config.yaml
n_layer: 16
d_model: 256
n_head: 2
n_kv_head: 2
head_dim: 128
d_mlp: 320
vocab_size: 9189
activation: "swiglu"
norm: "layernorm"
norm_place: "pre"
norm_eps: 1e-06
positions: "rope"
rope_base: 10000.0
rope_fraction: 1.0
qk_norm: false
attn_scale: 0.0884
bias: "none"
tie_embeddings: true
parallel_block: false
init: "uniform"
init_std_qkv: 0.0414
init_std_o: 0.0
init_std_up: 0.0414
init_std_down: 0.0
optimizer: "muon_variant"
lr: 0.0176
lr_mult_o: 0.732
beta1: 0.9
lr_head: 0.00888
grad_clip: 1.0
warmup_steps: 200
schedule: "wsd"
decay_fraction: 0.762
decay_shape: "linear"
final_lr_fraction: 0.0
batch_tokens: 65536
seq_len: 512
doc_mask: true
train_tokens: 251100000
steps: 3832
dataset: "wikipedia_en"
MLP neurons of a small language model. Each row is named by its layer, matrix (gate and up: input weights) and neuron, and shows model dimensions 32-159. Each number is 128 + 32 x the weight over its row's rms, rounded and kept within 0 to 255. Numbers have three digits each. A neuron's up and down rows have the sign that makes its largest values positive.
After each neuron's rows, "fires in" lists the words (lower case) most often at its 100 highest values on Wikipedia text that the model never trained on.

L4.gate270:158064137099158100139135133146125091086103114101088103083131146159098116183170125127145129143120177229095134089114140131116113126121114145123176097108138094168178113100113133075123073144073098138127120131145159113097154058171087162109174123093104075135095115121061235146127173072114145060098104156113174130072176124134105131172146116141105133120076129141127157139121112111103126093147
L4.up270:131089089133154142105065107127141136157142124096164098066161111148063086101114082079125120151124156154120099117071122120145197101176166112109111102177133123190113145135157142155149080101079173140103164164142163071147087097207122105165158120123103121151147180139103151055118133132102107103135116103120121139143163101153157107194140195149093106148150133138122181097158102194182123130150
fires in: "of", "overview"

L3.gate40:151164101149181122136144134102065164077127113149124159166117081152125151082123079099149096130115103165109131121144166137091124171177079163033135093106132089161154193186125181153096140116134158155139085133113116081120112065105093098127143118180181157141121106152130169159167076110109110105178168210159150174102132136097107072163137183180109090129122089146125126158127141162130145094192
L3.up40:100139076165134165089123164145123091108132118178130208151102073154085172080116132128127129176087102104077116142098159127150095141123150105099173093144133112126109157190138164126144103081066177207117099063145151122146166132108080121187134137162183135149131122108138090175149155133126095111154159159144108184154147168067084084136100170215155146133115124055122146113120150187131124116097
fires in: "three", "two", "several", "of", "a", "four"

L3.gate176:147131131176139114120093165122158087132111126118135159141157124115189124117194168092134112133128174081111183099123114093156136138141059124138141177128104130114138171176106146094114130103112108140131196128101142173145145103154147080124163129117123127101130188207087166226158140076233155148070134167144160129140155158173099117127102151094065124176070104110175161084126110173087157100168
L3.up176:048145149158157165172152164156145078168178178177110187133160124124190115146156130096126114177124114112089068119092143125126154115199176127147149154114125182128115097137122158098191168156062167087143173139076123127143117050105097113174149118117091123105131125091122165176129087131157101184143168129133063146202154141162053126077090174095122127134122117106142108084129121156117162099147
fires in: "season", "up", "yard"

L4.gate71:111104097177126084155133133170058212114154094136150203127118156137152090159122116109134142074089093141179136129133158150124119199126113049167076093157144134143152128141079150141140132154133187085150171133046107143101159157202115071135114099141106110130103127188146214114117172146107134189141121066098063100164140147154118165106109099139120115111112087127083131180164128119093132046166
L4.up71:128128178142137149093095154144127158102106111094140114076116106166134084134131134131154114079137086125154085156162121151165130121056179176169123134104140122153154062110124088095121077053042112174145126079134125158132162147166138160119134121124113097150112106134096143099063131167143148167151118029088147091157081165168171139162152146115190091192067114124138178171154147175114149115116
fires in: "there", "it"

L3.gate55:122137053102136095077067140145140130118153135109123143075102138075123124123083144130141166170114101194119187103151163150112157157076107140107124129170112133144132120189119164068160161170158146115089118085122133120158137127091137142130087145081118140101152110173174093076109089167095140085125203140063152096145088152163129154135122097133170147130135058138050128148163146142121112123120
L3.up55:149061050156119102110085122106131119174122206103113123068186198060108167092107120124115152151113129101100153143139085178090152141091128121175157122097142153163088158112170168122052183112148066120092120187054163132128111114120122090167133151117120131102169144192147075155162078142125124171144153137127185120110153142108115147138133148138136155107105104150110151152187158119154087102174
fires in: "as", "became", "become", "been"

L6.gate199:165114181141177123069108134090144105100107172168193123138084073146179140193143091143168114110077162138172100151076194123135113063105087107123110102156104144117176132116094171087143171114107093103109084197129139115129131082129134142124186129145115121139083094175077130121104114149156077110149088143122125142066175100107142131136118098089119188158209142151129133089132112135089127108201
L6.up199:176158201109109116068140158171106101134086124104163136133164089105134094193154111184149106164110160142153149096157178162126138136166118081120128100203085092158130166167105096107139161058034118051111112184179105078136095159141112157149153142130123098117051114182114129135122098160135100150151078120082112156110136147090169115122109131090082108152150141105154096148141124145162120146149
fires in: "after", "before", "following", "upon", "of"

L2.gate203:179116077104121076150114106135142084103129142180124120174129088128048085131146134133095165045137163145150136076150169081124122138173126184079160146146147136121154177156121155152161155112159164157216116099128125135116127088158179066130156133111085152074140079155169157137153123109124129130132169109121146134070160165127116140106135117040112075145119118129121063081153052111072112089095
L2.up203:173121158073099115062157109086101148140147074140137079116115132125100079094129128140200149119140119142137113079136168158093102048169157159156113102082094169131133106132095188128090108121163130169178106109103076206205153089121191103146145112110150135075151127150126148145078103117135138133137121151091116111133183139094115177073175132082137097146121136116165102124159151155161094096130
fires in: "s", "c", "d", "jr", "m", "no"

L2.gate88:084117086158168150140115086112161156083126084093116141146140076192133136105134121126131129148130121160206123189122040104104145120151102124156102138142088151076124166140101135102134156125176130158087123124183185173125101100148055154143238109184122157120101139113144125118148123088127105166103145098158147106101110087147156114140228111120115139152118086091121194116181108140110075126145
L2.up88:095113132126130141128132112166137149126106118111133115134175096082135109050135084079153129120165146121140146150138143110167155145048141150119126120127136131151085125144145151135118070135118129092112188106135112145053117098167136110115177141133112204097157167122111161120137151166140113127134066161112078181138145182140152159103119124209117089113128132143168151116137149145191109133070
fires in: "this"

L4.gate113:208135114097115121062069108102124115065102237092109111128168084136073116096096167173076135122179165117101149084166137136119138122131096159094174148103132149142130154140137180140055117107123158151125167102143120148115124122117137124149096092109104188058151108118100156142101119117118090142092114168122110114103160060146142143164125101178164134103092101140096081130128140136141127122121
L4.up113:203148137126118127101116152083124150071116175051146139118110074128104115092098134173029087118165193132108177117161146090080147144125108156136134122084094106154121103113101198129051133098116101108121152154112096134087143123097125100125152075141094154100132145165063137111172084149143140101096173159163109095111114052095153158184116099165153156136104082168080056160119128115148145129167
fires in: "an", "a"

L4.gate252:132135179131116219175117078058154137167137087182204106084103129172167143147093103106118124150063136096122152124142132098174144106134143121166107118198078117142131133085139107115101185080125149134121094141160136168115136163167177153106192128108139116146171120195117088091114168144120122053130127141160132120152187194203145160123085081163084143140094180140096107094139146135138122195111
L4.up252:119109146096109141175119074118171101095082138151184096096121090180139090126148167129163135207019168118126156163133108140131103115112127144193087120165142095153164138177156104161165137122120148127093119110195169091167166119113069192086177180129152110151107131127122165098113130113122091125080107118157135134075223121177078159068166103126046127141148135133175201143097140124165161106134
fires in: "during", "of", "in"

L2.gate262:111123168187146124108086169105198136099111155171118127137133153154111188063133151178117153148072150152151096190143162147098130165085156158089149115115170080099140130134156173087093176126181145138148161100054143183197147099102163108159142116054114125163074074096092134092162128093133122153151124119145123159089157085161081097130189161070153109048178108130123066187171147101148105120045
L2.up262:110139106176092106147121135103111149129067184133127122107150109172089103101175127134116142098144103072114123143128127120081132106137117125090179114160131119138144174116107213079072063138117149134174112113095132186118138061055106157139106155148097093120062088102125097085141137144144181140110135131122108155110197152149115152061167163065109137073093152165139033160189105109098123142128
fires in: "s", "c", "jr", "d", "alone"

L4.gate27:112113169126132079163069181161170157127155124074190131150160130156080155148154105071078115161142172130113161061123070062136046135165113130115154197086122120155164162151142110196137130192116107142124121164061153117190160113108136073156108129175152107119083118100148132164161061101160134131143118138153168116097097104095147204093116081155086184126132120166126055171127121116120176150157
L4.up27:126115137110127111187193130121142143062133159076150126153104170174160112123110124170076118132123114159108142180118082083161113109160090133083164111102142137151143156140113117161086157130115112080124160162079072125162157123144089099069172139120140164046071118108113144167117069135115103080172096126141089154117147137130120102109144152111103085119107165154182144130130098132111152169115
fires in: "years", "year", "season", "months", "seasons"

L6.gate163:174129164154068157123143157121126082162109079108162146150194103153090135105115037128131109117073103114142146082130136115119140107134108133113117127125034068141149105108166135110108168158154084113167145135164125108123129174111148137151089114064124136099122120104056141173080131148140092152143139120142200113151139130087145090089083073099146078126070140110120121120120089129116092130079
L6.up163:163121102130103109106130111120137133114181189160144140159143132114111130168131126135214078124131122132118154118092170052077164187045175173125071109136117175146101148123107113125155062159126084175163120094162147084143137138109119147093147153156174166125098139155123189129158136105150115149139157156135112171128162092133093119193126125166179095129131163095102049105171131123189146126081
fires in: "up", "along", "down", "off", "over", "part"

L7.gate99:117077110160123082105112194125160133123098104136115121045078158152156102054077119152116109224083192104093133094094147126058142137094116053094062120083130117140107159116141181138138112148126107101132126116112161166117126178157118124105145103137144073116078101161124078088089037168141200153135124146125197081107106177131141128143104149189102159166153169130150201128181147122133150100112
L7.up99:084141170114167110121127150163098135128116115073121150079107169129123151133107071154084159138118148074061121114143118114159151165108137069113147175112155127104063054136091166172133119116113145183124129152125120143145144171181099152186112136141157108068065093141162161106123109158109194172143153111177123064113141144164140102137101160189133066082127129144082144124133157123097133085145
fires in: "was", "were", "he", "is", "total"

L4.gate70:103199150209130111104086120116119152065071116097085098083106149144142127089100109120138208186134147088172124161191148091133154125161132116146107095089074093168080122082154149137143125128091128101122088185145145089154167117092152151125141154174131115191139136157099128060098147109152156123108129171118155093107143123138137124110155159181121119111106133146119123174203086150173139121107
L4.up70:187147116123130125144140140125131191159130143088107110117113123103140094060125179112117170092151096128111148157086122116108181077124088149150112124065141110123078117167102087112120138117185110098120134154109124065151105085152165145143097097112095138155139146124103165146101161115128179179186073115069078100082155102201095062104153082146138099161069100170155130152106145130137081113109
fires in: "her", "each", "this"

L10.gate255:130137103080100168134125138123141056090185166093106116167106087100158158126117162103094131143155141070145185086095139117128191138086118116169059121136105166181153100124183125195080057155161145145144136150102128146150131111171157114141159135171065144115150140083175146160101093120151076130124149122153061105169112101112191164122187161155163125132141133168110091106182117150168126132153
L10.up255:086146092141104122142155166148142126148128128155122074141148107102095094078106097119121094146123164175124182131160056109119114120126187130123163115143130102127150126078111184131076143085195089088145138106064151133143089199127136181108088182174172105133103183156141101125152142125110089128136049124134117129126108146138110130108099113184142148117097092074123171112148157134212218115168
fires in: "a", "its", "an", "s"

L3.gate299:153076149128151125158135114158130154054091089081115127103123076081133162125156162194128132176112117152152101113189112166067159115118107126107126090069142147138135116138171151145122166131189133099131169079148119201112112099121152147192142160115138161095128109109131112093147151135099177141178129157162171073061109127126152215119188156079135179131077104145145114093158144112137114140145
L3.up299:140095071133147044175140168108150119103111113145131194110085083071169143104175138193137107095119100115149126176134172141128109162140096133113202169115131134122115139138146138125105149132113131088111114193158139141136123109135128153137121147158154089140073101072124097136146125133112192124092157116164119084057115149108071170085136109112104120107145137159186100100110127176099168138138
fires in: "have", "had", "has"

L7.gate240:161157219102127062101069146088144076108127138147142210125142171168148141115090070112128168141103087133181168149153112110149166111187129038085070153160150150162173149161161071072172160169131121140152110111151099106162071133087110104168059124086118163095114137110082122146127127162096118153160144104070173201127146146091123092134129121133114065116157162120119157109118094137103159153149
L7.up240:143187166073071101100134083110078056158163156132162139097104087140112143147122160103145091129141066152141101140124202116116163100190149077087111135118098164142128169164181133111098148128124049172157115098153105128151089173076175130141098117154127202080109060099104152153058089105146133162143124128130104166143145124138105142084107139100138114099135127128123126124114115114094142137123
fires in: "under", "along"

L4.gate302:090128124152138104129175176137140174120132086151162137121097079076129114149134150171147153102152069132121102211099081109121164090150113146137094144119109131063101117124143147146106144102115165110090062148116113123170176070164099166087151152082142065108141112090158132182123172097100160115112163128150116162058124142166110113125159038097117086174102120156196128082155113089132146107137
L4.up302:179136079151104139157121130149137131138137117115105149167092139122133098111136096167107104146112121148167194149122092085114156070148146096098164161150194145135107101134094165082137122135127162131087093198091125086125176077136160125135111180108072140122129110044142138196114160065120178140176092125086104174122161114171076110116178086060128073168090159166151154115148142045137122104149
fires in: "into", "off", "in"

L2.gate259:164142136150114154106103138144152149157094137094150087142110128252120124123127126055111144102160144162134116103171159096069079160119055173141132076148153100130132120159146118138112144110123154092089162101152147169205149112150129115189089182042110118070102140170123168114109089094104150173133110095102146130161108156105178076114155120096149129208092134097112078101135144189107143086159
L2.up259:122122097149141160124168128108166093139114054090126147198154125186080146094159182095125208120160101175144147140164098117115097176086128186144107100148124113114153166146165135137131101057090126105106120111118137148189119140153113159178120141093087126149087159165107142116104109093069143192143104144059174124177121148097104086105137117163124073127138139132123127132143102188061102119115
fires in: "it", "him"

L2.gate103:103156199135066069121127155104134114128108118103100110155087127167120122163132100139158146151120127092188141155145158108152174175141185160108065144113125122101121181115193103110157117132117165091134097104166149120069122161176065139107148138137111185120172090145096047052128161164176068112134116152111124107150055141144142145169141116091114085051134134209112030142170142138108184139164
L2.up103:040122187126102131123163130161136136180110174092098084141182148161093093148143108175124109114110143129092166128121160146154216125090156187077087142098102117128125133142129135137133101136092135085189121134166142092093157103143069124076159130121106117121177118149104109084106150139124077104154147141119135149168087127105114129110114112164157068126131157195086090135142118087068170075136
fires in: "well", "for", "over", "in", "soft", "of"

L3.gate92:210145156145099068134091109174101131149119094134154132088150124147177158117084112163121153054137133142113132134141082127108164095124078171104167107113130127144115113083096120133096174061160160091145127166050097112124075120143091126072139143117166135091114093084142210109146093132136118179068156079094145117110182148132174114161131067195125087163142163149146131111094155140128066172198
L3.up92:131082141104128106164130072171095131070080069149116089107142150140134189122106083152103136066063148093116156110154034082149161066153087157149153092107102118184106117145074108155120097128140161127141123130117174134199093109153170128115140169164144116080091144084168180160074084050122120125067124110112059124031104136189120140175099072218150100217146145143146112107133125093085147161184
fires in: "the", "s"

L2.gate275:147171179158147145141110164139137136106130081103152112182131151102140122163063140127143161125207091148191065138085100110162125139105093153072083170152082099082116108040170138105145149155178092126108137144137142106066138161122123206105110109101096131083097110143105119152130078099120166124127112149101127105090091162108149149108139071127090199147109075140123124125131132129134078153171
L2.up275:095110145164097112125142107088164090125146116168101122145139136154111164146091175109124171139107084125208133117144170090129161083165125184090121165135062079094060102126127123118160180119145093096110138160128118057131067122165123119058106162064146127045158147161104093137056134084147132090146081171134152119127122168135127173115148174099131103099065140127132069155108149120145076123101
fires in: "known", "well", "continued"

L3.gate9:159125130117176147102118142117107161148096177119109140172145119116107075134088142108083118169128112141138167146141136117116180163168079149138072170103139132126175100101172127149098165181147112159068099084147160153070115135116091134112134096101130192126126079107131106069080104167148082146125114186128090136117113080131113159148152116128150132114149064070128157164115143189123078071150
L3.up9:126094150132150155123145153133099119151151160144081150156175092129115090123080090103075111107157072149117155133185156146088159170141080169140082145084141157104152114074193141139107144164165125162101079090158153187094141117102084144082196087118154195114137093116142127058109107132140093124105119148121124154128109069117106150134187093108168123096128067062144156147105147135115118069143
fires in: "in", "institut"

L3.gate122:151092106200124162145113127095151161107053121126180120101133081148126121190142145052094163168123133119103147138177133091141088111129094134171130138134098142135123106116114142128131198117111182160141107149168107115124185070168099132094114107161138054092121180149090119090087100158168093101129100174182107150088178159143093124125140091128097108151098204142110148082140055129160145110165
L3.up122:176045117165183167132129124111128115097095090133125138125156098147087104192076144120044137119124138091111127112125123150159111092090102124172107084176103129189083136115076189063178134113097158143117084117144108098110162083129166132125121085130120065170127159131111104143101117130127127153151113130157101168077155175188147117119107144119102175163069142137123184072132087076167088120113
fires in: "of", "in"

L2.gate58:169143121105088129164154135133150103130124120162107143069128154112090121141069138148095148093135107139172102137168173146175141133156170108158057105170157132125145200130161139106116056150130116092072141144119155156143164173159130104099155108150146073104189152119125105166065098111188102155145100149108093151118158163131120156061180120097107128137104232106148104050110108141121093125111
L2.up58:105140108083100144171195140176171137139109136163049131110134116170105172110118142100151142081103105149184124130128154088145181123178124091160049111114103123090115148112160147122131069141108109125114136069109155125095142138105099134074155148109202127161172118144194103217127161136152115145127150200111103168114149172078173132102133165117136160121093161111156104124104138144132120075074
fires in: "more", "well", "high", "less", "to", "higher"

L2.gate298:072094134107175202144103126084099156141129164142106108107105140167091153136148162127101121100134151196153142133103158143088162184156155125157211124142167133099071109081107087163112067140121104117127093066152158126108169128150119121097133186081089104129097142174156054083099182130113144152057128136166172149139143138083149078147119110135149173109143057160163128152119085180118186156124
L2.up298:097182092148144107141091083136120108125136111149157141153172177154073090134150159098095113089147090165155187154143155117129146170165137074141140058118156110144108050098122135171128066152113101034143106097150128103179146121161145144139123181093147163139078155098137079093120169148159076118075178134136093142112208166110136120141110080114093104148145129123121120104150058190090152178127
fires in: "where", "when", "although", "how", "because"

L3.gate22:152073143088107107137161126180094125099061108115144108156172160123131143113073152149131142085107178135133064113134164126096130077196179172093133110135146156061137069121151133109093091105103110127150147101097184115096154159078126098095091092092169151170103148178120191130067118122108154134086142162080153087129158064142097151163133076101180092195135122179155118098198157103173131108167
L3.up22:132110109127097129131197134122125111102132085155092131147134177143136114127115173134106193109133146155176109125131164130108159115135134107106145133169132157116088094107161104087100090136143123121136189161102137122098184167128144074153113093087185159178131179156161174085100112145100150141111159131160149079132127104094089154221118091078180095170151157097164140114172121134138106085156
fires in: "is", "was", "are"

L3.gate278:255140106120121110129109076126150095090125103110134135162110145105132123165156139169117109120153167095129147097120154112139114125150095108130130133119090065149171154143168160123093077148143075108190181128112139150149083156125170062074107094185130133054096084133158147135047103111155058106139107136154071117077094064107179140164076079130141150111096139101060106139068095158145102133126
L3.up278:181121140149146155132077122154143109159095106136134173060116140082095091128109088163125080109118174132170140114113152118142132085128040097149171172089093135167139110159141177113109154075115087075178136145108184117164189135085172117120065112108133123151179107145116126128090150124179087150144070203143082134075097085163111101092134073138165176091101090124206082112115124119139095176170
fires in: "the", "of", "a", "or"

L2.gate313:128089079121127103130083159084086099122091068159172116162118131151186119163138128133080058073181210104119170101088122174074138086144105110120127124121104204139116163153091167168137079096104159121123119095151132118113133153151148105153171073144138165136114127170187141117071092111103175153122116113171155135109129109132189101118185058067150128121144094177085180084137078099148118122139
L2.up313:119088089151094144106125137081113098120065066137153144157131147131179112163153142167098070125171185093121160122104157143100141060135112136125144135150127154121110130154156163160115113118096166089123107105132070117101177138157158106195154084106098117099130104142177168101086102123074126175141120106137112173130123100149155124138172094022088154117137085138134181077127114114161078104169
fires in: "of", "in"

L3.gate227:126127131137124147124139141113178152109187151084103086075102098168100075139160097119116085137158108124195184229090094083105159114128135125140126146132178158122157109146112141114108134144079170126164194076167167120125127096122172139162123175129130142188108124154084069075111163177142109194077095131121138182106075134144183198162194108162169105115111122118110125159095119130129161112126
L3.up227:126113185104134146116134117116187121117178166140146085124128121111145106062117113150126092188113157137108166165135093173173120110122103156175156106168125196154050122114140166176122130169093113090127153154091187147109098108127170135162117122065121150183168087086121103105106145119177105137097097181213135094190085077117149219150166089159133156161084127140148064114166147081130145108094
fires in: "of", "for"

L2.gate215:124197148125082203153118119142159176149108164092149158141084117110157122173065100191118138183145117172139169121169132043091140137061123124138167155160100120150139125127112171114243111158146128082105182072137118129128154143091107070145105101125110127052150123124105139104108150138119137155164123165164115088174147104107151166061105149160136088083147082084163133132106128125075121099130
L2.up215:170157212125152146097100132131124136120153110129125151094160161115149135149116070184113118096125110172126113095072103075085077110139115187073106150111087141125065129155170162094143085117106153067142140112115191095137125111158169076160097091147142186080125177084164178191175141144133134147190055166113114146109133161114170148170107157092039173127152119119097147111085133167126107097152
fires in: "and"

L7.gate170:154171095154101103113140105094188081081126156131102167084093183122111118114108128116145134071138118149161115116127132188125104111136088177162104086160134151176176063145193074139090131098153083133085148087136108178129157156156203107164106061095096156122144155113200116159100073115148139163142103103042096122109108099115151120176148097050123118086091137102146121120091157186116168128093
L7.up170:128070118155158107135197141111136157103089131109152082125174111142120148064137119111148102146090168143095105108116159132152226221146149079147149139117140143064212173095121148135186115129130100122115132152164132130091175153139150114152123139096097137133064098115121166085135139060133151132144124164106177088148086127107143121116116187162131096190194094139162098148118169137059101134186
fires in: "them", "not", "it", "are", "were", "was"

L4.gate178:207126118142099126128100110115066104123096109166060135052089127109102111069104163109096124131046110199121123131157157097077118111119113144115223123107059140154140113163124171165139141086140115091123120132092136185139148154094151226070149159115113060120104166169156143162113139134165092136150136088171124130084124125132169193114106093072173072172110142153181100063117122134109117135123
L4.up178:163118100129111111095142058097085106097157155184134087065099137128096096117153117130086085022090138215160181088182092121069139121122115146108157140125113147163221150151149132141084086078142133143191148089111153175112187136144206158126153121108133129082088154166116118179069144152168116137085104150124091153084102055129119166124156125081185117091062107099127156077171116137155117107149
fires in: "a", "the", "of", "no"

L2.gate247:193123083096145157173097170109128082115145089092115131082130110075094099139107178147121102095167186143109159101157121170150174079112130183145117116148124120147169083186147161103085180093167086102102135154124161144145143156170142146100132072117108153179132149115165092180122101147097107133125157116163124165122094133097158172090165143176114164032066135158119111141099115158187120144136
L2.up247:211100118070163136089154107069151105137154122129133126121207105098084070117148179163065098104113170144137143084147081189124150108111114165108144100104129101147154099179168157129055137136148117133132108175144163168095226156167162159156152089136134180109173122088124113183151128090103070128092131172177105210103091137159147126078172141104131113041108138122099105127087148120135095124120
fires in: "a"

L8.gate33:140072111148101119131177125084163096088140134174175156141120145106118130108074133120095122101143129119119107121153161083061098105144145098113045099172144158059167108164103143123088105088142107166125164145061148100084189134085101139184137103146121131151083138211133164121117107119128125112103142156156124085090073109127103145139151120178145117136146195165071124107117160140149174138125
L8.up33:167131083142103120163172191119123093085132124082133199089139188146092135119145088130145137193119127162166114138218083092139126133078104078115131129165152153143160109166117116105116127125135144104147131151120079145043098176069172137159149110121061134144049170138117096063099115157099125176160109144114118045085132134134135112164125103139167093131127148124193134093178137111142096099103
fires in: "is", "was"

L10.gate144:132162139079134137130093129063111095129126141113127112178086112136113135117141148168130132100097161142126145157123136103173118157093108111098126141107111130126149156160156097127131043129117150131098160111090136118061121149133103171163097100183179137136072157087116166095051162097109155107153121136148099096138122113110175144163046131164083069132191176130110091141148124162202106105136
L10.up144:202109160179165104130190123162125149140102084168167113146089082136117189166108169077154076176133151129109157103137097133158074180119074154153195127163133088127135144124125057157147084136169160182115136124097140166149124156136120118129120130196127130112146141170140127102088132071125154118123113094096143192115193185153144124152070095132133012150174112096134150107141187091170090151120
fires in: "the", "its", "based", "s"

L3.gate303:086134109148110165103157131140146102056147160131163160208115088121120195150087131152134174128166134094097101096129192117107153147131131080083076142150117072114123142052158129130169148155076146131158148140139093122078157193143105124201152098155178093172103107122143152096129167161118083120157174093104120166115138093075139161138112085137133160067105155120140134131102144182108130154152
L3.up303:102115132140107099091246136188124114117176127084160166136175155093131162138143117125209081140165160107119143092166144100139164132133141147167104135165166135044134119121160086124123116090070154080140116167129110113126109225171056111146139132156143115133109091111109153196166021159170135095124125145102117133140113099115132059118149128114167111160150182113130135097089149084121110116119
fires in: "is", "was", "at", "family"

L4.gate112:071107040086114128146153116119100124107116144166111149096159161129127124138175183093158132088126171207151177135099136068168156145135072164171093159143208142116143104147098165194096110106145140115182192074136097154094135118092135131182134102159109094148116117162115162164121127135090152172079143106065154139168076149127159167084177156153117063158145076173103145139092107135127114136130
L4.up112:102081102113072121133117130092101164070156134117101123139130165105151138168197145058102171081102101154133107159135125088134150147107090132087107135089152165166115124134110127162122160110106117170133122062113174098082161114127177216157122092146080113155084090149152120086129166141167105199075130100127138143168158134120136127124159116172161109157145116147144148228159136142047142105140
fires in: "there", "it", "here", "where"

L3.gate207:116107175122154123160114141093112136187126164106131113130130128179138143115131111129129074159104109129096154149145160175084136203093093090116078112113160135143177069025144151127139176179134111153157157081123112160074179078166072107101135099153125104131128135156098186166083176073134078145152105125136079063143110137081135071093150141154129122138118091124134127126176133159125161051136
L3.up207:103123125073058132113122140145118139149187212108125128126146136118088116101109073170155129188123152080083126133144137048166147107094107120075081170168101103117126091121124180092122176115148119123151123139116114127142082139130122149157144133253119179113171129082141113090109133116155080114159134159102085179187132153085137152126123081158173172080090133167109139187069136137145077093198
fires in: "in", "on", "n"

L4.gate158:117104129138146106115165096082127176154171152145151106102044096096133147166171139133158094114122080165175118194109179117127141159116131112109081175158162075170112116079164119119156144091070150071151191127148161095104162152178155113167153136163137136170122069073106063100094151090141149144159121190160192109141124101114219114141059144093090131109103096172112167157154145188166209185060
L4.up158:115141209149159097168130159097144116143126065047143161131097118115120211120097151185133108167162086116127122154151102103098152133100197118091115117120040086119133140098134110145131164109110154076129120145109140099119129148110134142089170173185200108094131104131185081094133122127048118116163127129154169059097111110155171148150099115158102143113144142136179170111128115114112109124089
fires in: "which", "has", "that", "have", "whom"

L2.gate106:157084181096147080107154125078113062046129086144131145091126126155114104114141101124137126046115137108156125127124171089079144214085134095169062096169110091179162120104185142146143131166088160094151135156208142142133123063144101117171079126088098173170114175089148145113108147151109108130117107140111096076153118091152214135149151141117156100130122146120110110136125101136145097172123
L2.up106:122114159153137103125090074163074124184131098112120150162189131152095102161142154079159102110216084127151104123110229136078164066162108120165089124131138095120110091093096119130128141144141059166109133088166087172168151174162110083107153168117131077113141175080115130116119166117109113173106096105117092134144125155132108132159125081116128128141086131151130158128164114131084097110122
fires in: "where", "along", "when", "below", "above", "alongside"

L7.gate216:137157121119100064170125111092107101131151177174143164150175112095042112175128143121148146083150108061157174115130139149090162197111096105091090115099128123145097106092126150120088130166123068159124161092140097140179102106104192047149170139113110160101154144107112136090102172090157102135125143124092157123082081113162109074101172118138125132139106202108131094115093087165158120156136
L7.up216:119162086136148122160109173075146146158139107121149125099035106183164103172118170102170118134148120105051116160118166132167204159131178100121088123162070169042151110129156176105126118133124142111112073119185135080114156145102055130096119158175109131108133158119124150138110163088140135129169111173123127093179147130150088104098107152130150110168117130093162175110040092144168128169190
fires in: "at", "on"

L7.gate138:136160117101161137102122132058087115084138125114176116116074127071078137166112158188138165128157116113192135109124152129152119131139146107134136138164174120162081142080187146122161161178129142154127165117142186147145090110126115098184132119159117166151163079155150115170131116124193147113055118199158178058145111144105137125086086143141144141131133123108129059144066100186117164146143
L7.up138:211099155145088172071087144122171113125094136100139100100122100180156184165159100167103148120113151196141143114121075095062118174127119109151080178140128146171126096193103135104146089165085152100115110175117064080207096086146145095130134087176127104181117129121104064173126108086086102102136153151081106174089137077120108103127180115124195140114114118130106043150091107172083141137180
fires in: "or", "and", "orbit", "orbital"

L7.gate198:171165123135076121094137136137148149127171116131132161120086125149108169186142121138163119180105116090194107167152123152071085097095143140060111146158072158171093149069167053188167115089181131103097132117093171069158082162077139084119134112119107092129087133183093124084134126120118165179146210140060115154139113153137158176102154076142127095116112109141134141158126128133112138136117
L7.up198:139148112153096136173129120150126130133091154048133149084121151128167188108116146115149168043128123100138103187089106205085148111119152133104125118159141123133069133064143083162129072104155074094108151087138116127150141160106196113149138122152095099097157138129083093129091159061130196112141099163124204084162106095112136087151113064106134113105171140134091151121065112149209092152148
fires in: "who", "she", "that", "which", "what"